Weights of a small GPT-style language model, trained from scratch on English Wikipedia: width 224, 892M tokens.
MLP neurons of a small language model. Each row is named by its layer, matrix (gate and up: input weights) and neuron, and shows model dimensions 32-95. Each number is 128 + 32 x the weight over its row's rms, rounded and kept within 0 to 255. A neuron's up and down rows have the sign that makes its largest values positive.
After each neuron's rows, "fires after" lists the tokens most often just before its 100 highest values on Wikipedia text that the model never trained on.

L5.gate70 [142 137 144 143 140  92 148 117 125  62 160 159 165 156 142 125 127 170 135  84 103 141 131 136 125 119 112 109 119 106  70 123  96  97 149 161  92 128 152  84 124 106 132  67 185 159  81 110 125 109 171 116 168 110 199 118 165 156 154 146 101 118 135  98]
L5.up70 [152 148 101 119 104 152 160 165 153  92  88 111 116  95 108 107 156 146 179  69 113  94 155 150 123  67  98 163 157  62 130 130  93 134 145 152 147 104 105 165 162 104 112 138 117 102 138 188 107 138 108 167 120 145  83 100 112 110  81 114 117 233 149 109]
fires after: "ar", "os", "l", "ol", "c", "ie"

L5.gate701 [128 146 141  96 135 134 111 102 152 149 150  81  72 119  92 139 122 175 138 116 123 110 145 153 117 145 138 121 162 109  93  78 116  94 170 111 134  99 106  97 138 119 160  87  83 151 158 151 155 118 196 128 148 173  83 126 120 104 148  94 120 123 114  95]
L5.up701 [117 149 154 118  89 133 121 117 116 110 118 173 121 130 143 160 124 133 120 125  96 129 129 121 141  77  74 127  83 105  90 122  88  93 147 132 128 145 171 167  92 118 162  82 144 139 141  73  95 177 137 181 133 119 106 180 112  94 159 108 114 146 169 132]
fires after: "h", " wh", "a", "th", "here"

L8.gate905 [108 113 136 137  82 143  70 164 110 120 146 124 168  88  59 139 163 123 162 130 137 138 131 222 122 124 177 142  74 100 112 183 137 137 133 160 163 136 109 157  87 121 143 143 136 137 159  74  95 120 151  89 171 148 173 154 158  83 136 165 200 128 156 119]
L8.up905 [185 122 126 120 164 149 107 125  92 124 120 183  82 121 113 141 170 104 100 104 104 143 100 128 127 115 115 148 114 127  99 163 176 176 109 161 136 148 174 125  83 131 109  99  47 157  61 101 129 135 155 166 114  98 206 161 135 143 124 134 128  65  72 106]
fires after: "ar", "m", " w", "t", "ir", "ver"

L8.gate683 [109  74 128 156 140 126 131 133  48 104 115 144 126 116 157 118 139  99  96 119 197 153 103 134 147 148 101 185 155 121 121 173  54 174 110 139  60 100 155 151 158 110 133 133 153 118 110 110  56  96 127 182  84 106  89 119 131  90 122 142 130 156  78 113]
L8.up683 [146 120 138 110 106 173 204 117 126 139  98 126 149 163 138 146 135 113  86 145 132 130 133 208 107  76 137 166 180  83 125  58 151  97 129 137  76 123 116 125 167 109 126 104 187 170  87 126  98 109 110 171 164 119 151 155  50  71  88 142 103 140 129 140]
fires after: " G", " B", " h", " H", " c"

L3.gate344 [ 62 144 109 129 158 108 122  61 159 108 144 177 131  81 110  82 123 132  69 134 139  95  61 215 113 101 107 135  99  89  55 106  96 118 146 132 138 142 163 146 172 177 135 132 127  79  84 134 128 117 138 174 157 106 132  97 130 133  92 183 172 135 163 114]
L3.up344 [149 138 149 155  84  97 121 103 151 107 138 172  90 142 186  87 123 116 159  86  71 133 166 152 127 156  86 131 143 111 126 157  71 140  84 133  66 129 141 128 143 141 138 146 152 199 156 166 163 108 176 130 125 102 119 153 132 112 104 155 162 115 143 108]
fires after: " Le", "ial", " the", " =", "oc"

L3.gate235 [196  86 119 123 124 134 134 162 154 100  95 140 137 114 156 159  94 158  89 142 159 183  95 186 143 116 106  76 132 124 152 127 103 119 113 135  93 188 133 165  69 137 135 159 167 119 128 129  93 112 112  96 125 121 179 196 108 130 118  97 157 157 162 141]
L3.up235 [148 125 135 105 114 122 139 141 135 141 119 129 108 144 144  96  98 161  75 138 143 143 116 151 109 124 160 116 190 137 121 118 153  95 113 113 141 164  68 107  87 157 140 105 154 204  49 108 135 128 111 180 209 150 132 163 136 135 126 127 126 123  77 124]
fires after: "\"", ")", " m", "."

L4.gate1094 [136 102 126 122 100 127 123 160  51 134 202 128 137 123 149  99 181 119 172 200  97 122  87  95 144 104 107 137 159 108 157 154 142 116 154 124  69 164  91 198 124 138 148 170 170  82  94 129 132 111 120 165 161 172 166 189 111 114 121 102 152 159 119 102]
L4.up1094 [137 137  98 203 157 106 152 150  91 111 129 177 138 119 124  94 135 165 171  91 110 180 126  98 176 103 108 136 145 178  99 162 124 134  86  86 110 131 138  77 138 126 105 184 161 116 122  96 109 144 134 215  97 168 180 154 120 151  87 143 141 142 142 100]
fires after: "at", "ult", "it", "et", "ast"

L3.gate1003 [141 106 148 106 157 153  99 101  86 134 147 119 122 116  94 130 141 146 100 133 102 120 118  89 132 110 174 102 192 140 124  95 111 172 158 136 118 230 109 137 147 128 148  83 163  97 184 119 102 126 131  68 182 158 104 162 117 135 116 123 191 208 186 132]
L3.up1003 [126 166 128 132 134 165 139  81 105 145 192 143 148 132 179 138 123  87 128 164 166  91 147  93 120 106 134 139  87 105 133 105  88 112 101 157 133 140 152 105 132 151 158  72 146 135 119 131 160 112 182  83 167 100 148 155 104 156 130 111 130  98 196 149]
fires after: " f", " F", " p", "F", " L"

L5.gate914 [105 145 165 183 153 112  80 145 122 128 177 169  98  89 141 122 113 149 201 140 142 131 117  98 166 140 126 147 154 145 112 112 118 132  48 148 154 132 111 151 113 180 109 137 150 110 103 162 141 166 176 148 129 138 175 151  98 124 147  88 109  83 107 134]
L5.up914 [119 111 109 122 109 119  99 164  77  65  79 135 150 156 136  85  51 100  90 105 105 145 126  92 136 127 159 103 143  43  89 126 153 129 144 157 164  82  88 177 115 179 115 152  76 150 172 154 155  80  80 112 145 146 117 158 141 101 107  66  75 151  71 111]
fires after: "ed", "'", "s", "l", "ied", "ors"

L3.gate437 [106 190 148  69 129  76  62 164 125  93  85 151 112  93 142 116 102 131 117  82  97  96 117  91 145 126 126 132 106 121 124  75 112 120 164 113 158  68 121 116 132  77 139 161 149 139 120 117  74 142 146 122 170 133 136 145  56  46 144 164 135 166 148 114]
L3.up437 [146  90 136 119  94  99  87 128 125  84 170 176  74 134 151 133 122 151 191 165 118 144 160 105 141  94 190 136 151 140  81 192 104 118 142 141  71 121 123 182  88 139 148 157 146 130 119  97 123 113 127  45 125 119 101  84 150 103  83 172 100  96 148 133]
fires after: " T", " t", "T", " se", "t", "it"

L9.gate1152 [143 156 110  84 159 119 120  55 138 148 145 190 165 128 132  92 111 185  93  98 102 140 157  30 110 174 129  79 136 147 147 121 116 125 142 159 124 204 100  93 158 176 106 119 157 167  82  82  46 138 175  90 104 104  88 122 146 133 125 101 134 132 152  80]
L9.up1152 [119 125 128  53 147  89 142 116 137 156 133 155 126 168  97  57 132 135 132 173 116  95 154 138 163 181 151  63  49 113 127 122 102  92 142 142 149 159 114 118 163 114 101 139 118  75 146  76 113 149 149 100 158 123 101 113 132 102 145  90 168 115 112 145]
fires after: " f", " |", " F", "iv", "f", "ra"

L4.gate265 [130 142 199 134  78 133 147 138 182 121 180 146 130  93 153  90  84 139 105 164 148 113 111 154  60  90 123  60 142  79 176 100 127 114 162 125 141  87 111 189 122 145  86 121 106 129 136  79 167  91 106  94 126 103 137 122 156 142 125 101 115 125 110 127]
L4.up265 [151 170 160 118 157 104  96 147 143 154 137 109 145 151 136 113 150 140 139 136  87 142 121 153 111  77  98 110  84 116 143 169 147 156 122 174 138 174  93  98 111 139 184 129 140  79  68 101 143 183 130 150  76  99 167 136 140 160 177  92 127  70 109 119]
fires after: " in", " n", " c", " s", "In", " In"

L9.gate757 [140 144 139 151 102 106 121 157 121 153 111 118 102 152 162  41  96 156 182 155 119 158 124 179 188 161 149 146 114  88 120 146 117 172 152 125  82 109 115 177 148 111 174 145 160 190 118 201 109 171 159 154 154 127 129 119 116 118 141 106 125 128  99 102]
L9.up757 [139 157  59 198 212 137 167 123 115  94 102 179 148 158 122 102 159 147 123 119 125 118 119 116 166 102 124 141 125 142 155 123 139 109 147 117 116 186 107  41 144  91 175 134 112 161  99 138 149  94 115 148 125 161 135  99 105  90  95 133 114 153 109 114]
fires after: "et", "at", " play", "ot", " with", "or"

L4.gate424 [ 82 106 130 137 131  95 120 165 139 119 145 123 122 117 179 109 150 146 130 126 148 145 121 176  91  93 100 183  74 126 112 103  93 167 129  44 122 161 118  82 114 100 122 191 134 174  67 119 126 122 201 117 109 185 160 171  78  97 113 162  93 116 162 136]
L4.up424 [108 120 126 116 193 130 129 132 146 170 128 148 214 132 142 125 162 103 106 108 116 139 129 216 100 194  67 118 124  53 158 160 136 173  87  66 125 160 148 152 130 198 117  76 164  89  77 103 126 118 144  90 132 133  96 140 156  61 135 151 107 132 136 148]
fires after: "at", "\n\n", "ar", "ac"

L10.gate848 [142 134 172 116 128 122 208 151 103  98 138  76 138 153 163 109 106 108 110 177 138  64 110 107  79  74 188  92 168 109 190 105 131 119 151 107 126 166 119 146 103 119 125 136 153 129 155 124 144 159 117 138 133 132 149 152 122 127 135  94 142 134  91 112]
L10.up848 [119 172 176 138 101 154 145 178 148 153 110  60  88 109 138 121 126 166 115 113  95 161 145 142 118  90 128  95 146  70 127 171 157 142  91 163 108 155  98 155 107 100 144 111 115 135  92 158 118 105 117  73 149 144 105 142 120 108 154 150 111 121 124 109]
fires after: " pro", " ex", "re", " L", "r", " cons"

L5.gate551 [118 138  96  43 155 164 103 128 164  79 109 131 100 147 159 126  91  93 122 121 140  51 118 205 113 140 160  65 113 102 168  84 104  99 165 124 114 146 106 148 114 160 143 167 154 111 117 128  96 125 110  94 156 184 110 101  91  98 205 152 114 179 158 129]
L5.up551 [112  75 105  77 103 123 135 158  93 170 169  83 158 186 124 184 124 141 110 119 118 144 143 181 149 127 117 185 133 105  95 182 195 156 136  91 118 160 104 157 144 114 142 173 160 130  67 117 122 130 144 153 163 141 100  94  84 114 117 196 185 110 118 139]
fires after: " an", "our", " com", "ag", "T", " t"

L3.gate1041 [135 158 126 151 139 138 113 154  72 110 164  90  96 126 119  87 111 170 132  93 141 143 175 110 138  86 126  83  89 163 119 154 153 122 132 160 106 134 111 115  73  93 146 161 187 156 123 132 116 156 139 158 123 157 109 142  55 126 136  64  65 118 149 114]
L3.up1041 [ 93 138 140  79 104  72 141 126  94 102 138 126 125 126 178 130 133 154 120 101 101 150 119 120 159 129 163 146 219 125 111 133 170 169 104 150 153 146 144  71 129  98 124 110 127 170 147 154  71 107 138  63 118 180 128 151  81 126  78  75 134 102 122 126]
fires after: "T", " H", "ev", "H", "av", " t"

L3.gate49 [159 133 141 154 139 150 129 114 121 101 145 151 129 149 133 134 161  79  86  72  85  85 126 151 129 102 164 147  90 167 124 204 113 100 108 170 110 142  90  75 125 137 124  85 202 163 111 168 150 111 101 135 121 130 146 122 122 103 173 142 112 149 180 148]
L3.up49 [ 75 164 150 162 126 138 107 125 129 162 158 140  96 142 148 101 116 101 135 107 206  88 155 101 132 198 157 154  80 108 114 102 166  88 126  51 123 144 115 144  73 115 146 144  96 155  70 101 154 190 155 129 183 110 149 103 159 157 111 113 140 185 135 110]
fires after: " r", "eat", "at", " ch", " R", " w"

L4.gate374 [ 91 108 136 170 124 213  91 160 127 177 107 146 120 114 169 119 119 113 117 166 120  99 121 151 118 163 106  65  81 111 106  70 129  78 162  73 132 118  99 124 120 141 115  98 154 183 190 154 178 153  64 115 134 113  73 154  63 126 164 110 147 148 157 141]
L4.up374 [ 88 134 152 112 179 126 156 153 106 176 125  96 206 125  72 152 163 150 148 140 136  99 109 173 110  89 143  86 163 119 142 175 110 145 126 109 152 183 107 167 129  94 155 105 115 113  99 214 165 134  91 145 134 111 106 134 199 235 152 125  55  63 121 104]
fires after: " in", " at", " In", "1", "t", "F"

L3.gate471 [104 184 182 113 131 147 166 107 136 100  85 109 111 159 136  83 192 110 144 126 137 164 135  64 146 116 129 130  88  66 130 141 136 116 160 108 130 153 144 128 110 126 146 148 106  68 114 147 106 109 107 149  86  81 149  76 124  95 104 178 197  69 144 105]
L3.up471 [119 130 134 107 122 104  71  96 133 141  98 119 111 127 128 131 114  96 163 190 115 148 139 138 113 138 165 158 193 123  92 126 194 139 121  95 146 138 154  99  83 126 102 159 113 167 147 140 127 134 116  88 138  90  90 131  79 144  85  69 132 120 108 132]
fires after: "il", " l", "ber", "un", "ol", "ell"

L4.gate126 [139 183 146 126 141 115 151 134 115 160 141 103 124 156  73  89 172 130 145 113 188 162 113 106 145  84 146 176 103  89 150 177 106 149 151 142  75 155 122 138  96 156 156 198 140 101  82 141 110 138  65 138 105 128  32 100 135 169 154 101 170 153 124 126]
L4.up126 [125 167 153  89  95 100 125 135 135 120  71 156 100 131 100 144 131 151 157  80 113 187 158 143 135 173 127 121 184 132 113 136 115 161 103  85 107 192 181 108  99 141  86 142 106 145 144 108 107 137 117 137 161 100 151  96  76 136 148  96 104 157 145 137]
fires after: "il", "l", "ol", "ard", "od", "8"

L4.gate20 [111 131 183 117 123 132 116  87 194  98 117 166 134 110 156 145 171 138 117  94 180 129 121 135 122 152 128  81 141 233  72 123 111 121 131 132 146 138 101  83 147 104 173  82 143  99 157 164 114 109 163 160  82 177 145  76 139 182  90 143  77 143 166 120]
L4.up20 [155 123 112  88  82 125 170 135 181 117 124 182  95 151 158 114 171  69 102 168 124 121 133 111 139 161 170 153 126 156 144 107 144 161 155 184 103 121 142 173 179  75 166 161  70 155 176 133 128 171  95 114 158 161 108  92 121  73 114 133  44 136 142 154]
fires after: "in", "n", "u", " in", "eb", "r"

L4.gate694 [164 193 130  90 115 159 116 129 116 135 114 103 123 110 186  59 112 136  94 131  71 134 113  84 151 153 176 119 171 125 112 105 107 107 132  65  86 129 148 182  97  40 146 165 114 172 108 112 107 151 188 138 107 113 167 133 142 152  76 114 140 140 158 103]
L4.up694 [184 142 151 117 132 141  96 124 156  98 131 138 131  94 192 115 150 119 135 117 208 106 149 178  88 119 174 105 147 166 150  90 147 147 108 119 104 160 130 120 131 101 124 141 113 118 129 113 134 161 137 141 122 145 140 114  88 151 130 160 109 140 196 119]
fires after: "r", "f", "t", "l", " st", " l"

L3.gate833 [162 136 132 108 165 106 172  85 123 142  86 106 132 112 122 100 168 179  82 128 115 136 108 128 155 129  73 144 144 173 112 137 129 111 181 101  92 150  80  95 119 168 141 160  87 118 117 109 153 139 109 194  40 136  86 151 136 144 116 124 105 142 155 116]
L3.up833 [144 112 158 128  95 143 121 127 138 114  79 131 158 146 157  66  98  85 156 132  66  51  77 139 160  75 154 131 124 145 109 131  99 150 188 158 116 158  99 152 148 119 161 114 134  83 108 126 111 163 155 113 153  46 117  82 112 177 114 107 162 132 129 125]
fires after: " L", " S", " H", " M", " B", " St"

L5.gate126 [149 112 118 101 117 153 144 171 137 133 167 137 147  88 106 124 123 145  86 102 120 145 165 148 127  47 127 117  98 127 158  66 176  70 113 154  77 151 119 123 119 133 159 138 149 145 148 135 107 161 126 179 168 120 106 194  49 147 101  56 202 146 105 124]
L5.up126 [154 109 129 117 150  50 137 129 142  81 126 119 103 102 139 100 102 134 139 142 149 159 111 122 130 118 124 122 196 161 156  69  86 159 110  92 129 165  85 139 175 152 138 106  80 139 131 117 136 154 143 116 142 101 147 119 122 134 142 121 115 173 174 110]
fires after: " |", "\"", "ed", ")"

L3.gate496 [106 109 115  86 185 129 173 132  90  83 152 181 179  86  70 116 128 167 103 125 157 128 155 198 106 120 134  97 107 185  80  92 100 105 147 183 147 216 139 125 134  86 176 113 152 123  97  87 135 200 170 211 114 114 115 138  87  97 145  89  59 186 161 108]
L3.up496 [ 79 179 166 139 153 127  87 129  74 137  87 182 172 133  95 176 156 151 151 156 139 149 160 125 126 155  71 136 119 153 139 151  97 118 158 106 158 105  99 198  80 132 119  62 118 123 116  89 132 108 139 110  67 103 164  82 188 100  99 129 139 101 162 126]
fires after: " w", "amp", "ep", " att"

L10.gate220 [186 171 215 120  66 115 166 157  72 134 128  57 133 128 145 118 184 178  69  91 155  92  95 117 128 117 126  74 135 115 132 136 185 113 114 116  36 131 107 174 109 116 107 186 165 162 141 118 178 105  91 169 139 160  55 162  96 139 132  90  84 145 153 119]
L10.up220 [139 132 137 159  86 146 196 132  91 144 112 120 108 191 170 142 144  86 167 128  91 118  99 130  80  94 148 131 178 106 168 131 112 113 163 105 117 182 104 134 120 100 170 151 115 119 125 134 118 144 145 107 139  91 175  90 181 140 115 115 139  92 135 107]
fires after: " T", " t", " H", " L", "at", "r"

L3.gate1095 [104 128 125 104 140 100 203 132 119 105  98 195 128  91  66 121  96 149 109 171 125  63 174 112 153  95 106  87 145 120 173 168 124  77 135 194 131  90 197 122 182 117 115 113  82  98  94 105 128 156 156  89 119 100 138 160 172 108 146  81 102 174 161 137]
L3.up1095 [121 146 172  96  89 143  95 108  97 117 108 100 167 148 149  78  90 122  91 188 123  62 157  86 129 129  88 111 135 148 157 131 132  91 108 119 178  84 168  87  81 105  62 139 159  91  95 105 166 112 127 116 100 104 138 211 109 206 125 115 108 159  82 118]
fires after: " to", "es", " from", "\n", "\n\n", "s"

L3.gate209 [ 76 122  93 150 155 111 209 129 166  92 147  86 139  99 148 162 162 141 124 110 112 146 104 159 146 116  67 155  67 121  95 150 124 162 123 101 137 104  90 153 108 167 184  99 166 130 103 149 119  74 143 119 132 159 149 141 141  86 165 162 175 174 155 154]
L3.up209 [142 157 132 145 164 131 141  88 167 119  90 130 133 132  52  65 182 139 143 171  96 126 124 164 147 154 156 101 168 177 137 106 153 149  99  86 136 160 144 100 124 128 111 153 183 156  95  85 107  86 150  58 143 110 142 118 164 121 133 199 105  95 163 127]
fires after: "in", "is", "at", "om", "iz", "ac"

L3.gate828 [147 150 137  33 149 188 113 111 108 177 117 184 143  80 122 138 111 171 138 123 155 162 111  84 110  91  92 161 126 173  95  84  95 125 150 163 119 159 101 133 145 159 189  72 179 118 173 149 121 125 150  50 138 136  82 152 129 107  87 157 155 111 136 116]
L3.up828 [118  97  99 169 132  96 165  83 132 107 138 149 118 154  56 136 108 142 109 157 153 141 214 123  87 213 118 107  97 186 147 200 142  94 103 190 151 145 117 153 142 190 140 128 101 118  94 102 142  90 176 112 125  90 148 156 146 127 130  49 136 194 133 143]
fires after: " f", "f", "ff", "anc", " F", "if"

L5.gate997 [119 138 149 126  90 129 165  91 128 114 159  93  83 104 178 194 112 154 110  99 148 128 160 185 164 148  96 162 163 130  77  51 148  99 174  88 158 172  49 153 161  98 134 101 182 147 159  93  62 197 149 170 183 157 124 108 124 125 171  78 133 152  99 103]
L5.up997 [159 172 154 131 112 130  39  97 127 115 196  88 109 126 116 145 131 119 157 193 120  99 105  76 121 134  98 135 157  90  78 136 222  99 158 118 123  81 168 125  60 156 183 107 101 195 132 140 143 160 172 197 150 114 118  84 143 116 137 129 147 130 124 155]
fires after: " H", " h", " the", "ik", "a", " wh"

L9.gate252 [147 177 147 159 110 107 116 143 120  70 100 141 171  92 165 117 133  78 138 153 120  79 123 117 142 104  85  95  99 160 108 128  59  80 118 125 106 103 131 143 123 147  94 122 102 150 150 169 157 135 143 128 144  55 187 126 120 141 114 113 131 126 175 120]
L9.up252 [153 151 174 159 136 169 113 185 186 124 128 142 160  96 254  99  35 133 139 145 127 101 145 111 126 130 113 132 155  88 204 163 103 107 164 102 128 107 121 122 168 134 109 180 154 148 125 182  97 140 150 113 162 168 103 104 121 120 126 100 155 100 140 118]
fires after: " (", "-", "\n", "\n\n", "y", " \""

L8.gate1200 [156 147 123 144 139  75 114 120 133 127 145 132 145 134 108  72  60 140 123 112 213 107 160 122  89 114  84 103 144  83 174 139  80 133 158 119 165 113 133 135  47  83 113 117 145 126 110 157  88 142 121 157 156 150 122 104  42 106 100 116 117  68 132 103]
L8.up1200 [106 133 119 158 141 179 246 118  64 113 114 127 115 141 142 176 133 142  75 192 118 140 135 146 110 119 171 165  94 153 142 110  72 101 154  86  65 141 104 130 119 218 127 111 150 169  80 161 104 143 106 127 177 108 127 163 100 113 131 119 109 175 146 126]
fires after: "or", " C", " h", " H", " B", "H"

L9.gate756 [144  96 121 170 111 163 119 195 110 175 160 111 137 133 132 158 140 175 104 180 101 138 154 195 187 146  72 122 123 127 154 171 136 131 111 111 157 131  75 159 144 106  96  97 116 144  99 101 151 112 145 156 110 142 162 101 111 103  80 114 115 130  70  83]
L9.up756 [ 96 186 122 108 151 113 152 156  74 164 164 145 115 143 158 140 160 140 139 152 107 136 141 132 151 128 152 113  61 104  82 124 119 143 127 124 174 136 112  43 127 143 155 113 146 135  93 184  76 153 146 176  81 144 122 144 109 166 148 175 120 141 120 111]
fires after: " bet", " in", "t", "end", "en", " h"

L3.gate936 [186 198 122 170 142  85 124  77  84  91  88 134 116 149 148  87  80 131  79  83 116 109 103 104 144 137 124  99 149 111 119 153 130  88 151 123 156 107 106 147  91 118  95  94 134 113 140 130 170 114 143 212 176 178 136 188 100 134 128 145 109 192 171 151]
L3.up936 [134 169 137 190 146 139 139 121 139 132 185 109  79 152 161 135 153 117 129 139 126  93 122 136  93 130 134 130 141 140 127  95 106 108 116  69 107 147 168 132  56 139 138  98 102  99 137 111 142 117 139 127 137 114  78 191 174 158 146 136 147 122 168 133]
fires after: " H", " h", " Gr", " W", " L"

L10.gate835 [127 168 122  61  86 128 173 123 199 106  84 138 137  86 182  68 102 187 128  95 144 141 102 100  93 165  98 165 134 186 136 145 141  77 148 132 132  93 163 134 124  90 121 127 135  90 129  64 105 139 163 123 120 104 140 165 100 152 109  84 155 132 118  70]
L10.up835 [139 132 176 110  89 102 107  71 118 118  94 147 124  61 122  89  99 177 111 112 167  70 166 132 138 165  93 150 101 145 179 122 145 132 181  93 126 108 141 109 133  86 156 122 148 175 226 150 160 140 156 177 162 102 126 144 161 159 125 121  97  96 115  89]
fires after: "l", " h", " H", " st", "s", "h"

L8.gate721 [138 150 142 151 139 159 141 149  94  78 137 137 158 115 209 107  86 132 141 124 113 110 122 102 162 148  90 113 132 110  85 184 130  31 133 141 134 145 156  52  72 130 133 161 141 119 113 121 107 138 127  85 105  56 155 113 201 128 135 131 113 184 186 107]
L8.up721 [178 162  86 128  85 121 109 142 167  96 109 176  90 144 135 121 152  87 114 147 163 113 117  96 149 125 143 101 156 118 117  82 157 178 155 124  93 113  97 142 151 120 117  92  52 111 137  91 137 158 157 125 111 147 135 134  71 107 154 125  88 121 147 134]
fires after: "ar", "o", "r", "l", "b", "al"

L4.gate846 [149 151 118 132 139 144 114 112 112  70 131 116 129 123 196  98 131 143 123 153 143 142 116  83 182 100 150  91  74 176 139 121 146 141 143 130 109 146 121 153 128  97  88 147 110 153  98 129 106 122  89 102 116 108 135 153 147 125  98 107 191 142 175 121]
L4.up846 [102 148 197 156 148 132 152 117 209 144 169 136 164 101 142  80 142 183  92 153 164 164 120 111  75 170  52  71 158 129  99  90  71 131 188 121  50 118 128 129 100 168 108  92 126  94 137 126  80 160 149  99 123 133  74 146  95 128 145 121 170 135  92 124]
fires after: "\n"

L3.gate401 [115 117 139  81 133 162 141 126 120  86 114 128 114 118 109 156 133 132 125 140 130 110 103 111 156  52 181  31 151 179 113 173 106  89 128 198 104 131 113 137 142 137 219 124 118 139 148 155  90 155 136 121 154 100  95 116 100 159 124 112 131 135 213 137]
L3.up401 [ 89 124 134 140 105 145  77 140  95 145  76 147 159 184 106 141 145  63 144 172 107  99 141 180 209 151 139  80 143 160 166 176 158 109 133  89 189  69 111 166 143 133 116 139 115 142  96 122  70 158 149 157 101 131 140  85  95 119 108 135 119 132 189 164]
fires after: " de", "ou", "r", " d", "e", " D"

L8.gate390 [137 122 157 121 147 119 163 120 137 170 194 145 168 156 184 114 152 107  87 155 171  77 153 158 122 147 114  83 108  77 146 129  74 122 120 148  21 124 199 133 102 132 159 125 109 164 125 182 100 117 113 148  86  88 130 158 168 110 124 104 126 150 113 151]
L8.up390 [ 62 117 170 144 109 179 182  81 134 126 106 141 185 124  70 107 138 117 103 158 154 102 172 119 125 126 105 149 105 134  97 130 153  81  53 115 117 109 157 128  68 108 150 163 134 129  72 154 154 112 147  88 120 163 110 134 135 211 117  76 103 164  83 122]
fires after: "\n\n", "."

L3.gate431 [104 114 131  83 167  97  99 126 126 107 114 138 131 101  98 125 136 105 124 173 105 132 164 145 152 164 130 119 128 184 113 151 118 132 160 153 118 100 155 221 117 149 162 126 157 162 146 214 142 131 145 159 194 153 121 167 127 140 132 106 127 118 148 135]
L3.up431 [175 102  89  86 180 114 155  84  88 107 138  89  76 135 122 146  76 117 186 153 130 143 143  98  86 129  87  94 172 123 161 106 202  96 108 116 136  90 130 122  94 138 139 157 146 184 121 114 170 121 144 132 149 184 113 202  77 114 149 122 144  78 203 111]
fires after: "H", " H", "ass", "all", "un", "att"

L5.gate1043 [121 183 149 133 114 155  63  70 121 147  91 148 123 118 153 149 138 147 111 126 104 110 117 152 180 184 154 104 136 128 123 167  87 101 136 165 216 130 100 113 119 156 120 128  83 105 163  93 133 160 107 137  36  80  62 173 170 192 110 142 131 155 160 105]
L5.up1043 [112 141  92  34 157 142  85 172 137 228 149 152  51 141 119 173 195 142  89 138 100 142  68  67 115 136 137 171  95 104 139  97 120 163 119 168 135  85 142 150 195 126 174 153 104 131 192 158 157  90 144 103 115  94 122 132 162 107  88 176 121 186 143 108]
fires after: " the", "ru", "r", "re", "if", "n"

L5.gate24 [154 161 119 164 135 111 126 134 130 115 159  93 128 114 133 108  75 150 108 112 157  93 123  86 131  91 146  89 166  95  94 109 135 162 134 141  98  98 157 143 149 143 141  65 124 150 150 136 164 106 129 149 197 128 130 149 131 112  69 145 110 103 126  99]
L5.up24 [110 102 133 120 104  97 146 171 180 114 134 151 207 120 159  72 130 151  97 122 161  91 124 143 126 118  99  77 122  99 218 146 101  99 143  75 108  90 140  88 156 133 162 149 151 107 132 155 157 156  90 108 100 101 112  80 129 133  89  81 105 158 123 133]
fires after: "r", "ist", " or", "ol", "ig", "ar"

L3.gate772 [174 103  97 178 101 139  88 172 103 117 137 115 151 144 115 173 133 155 112  93  79 128  88 154 122 187 139 112  91 139  70 113  96  89 164 148 102 171 117 159 173 133 150 111 145 105 114 137  79 128 157 119 120 153 158 144 143 100 155 168 165 139 157 123]
L3.up772 [139 116 151 118  93 111 123 142 191 134 127 104  73 127 111 125 129 110 121 121 138 123 129 176 117 137 153  91 221 102  71 168 165 133 114 116 152 174 133 160 158 176 131 168 111 111  61 154 118 117 135 149 147 121 152 108  84 140 109  70 146 108  72 157]
fires after: " st", " T", "et", " Sc", "t", "ir"

L9.gate1024 [168 159 144  90  90  88  87 166 178  60  77 146 141 119 154 158 190 117  84 133 177 131  66 144 160 100  70  94 177 134 130 159 132  92 126  99 111 154 153 132 123 100  84 116 137 130 151 122 117 106 175 128 145 138 163 153 133 162 132 172 124 146 116 140]
L9.up1024 [135 157 128 136 114 145  98 125 109 112 110  86 127 132 126  52 181  67  75 156 154 175 164 152 124 151 132 207 130 126 117  91 135 135 142  96 144 144 158  83  97 125 149 152 131 138 131 151 108 161 117 103 164  90  81 162 125 109 187 132 107 116 144  99]
fires after: " |", "|", ".", " ", "ay"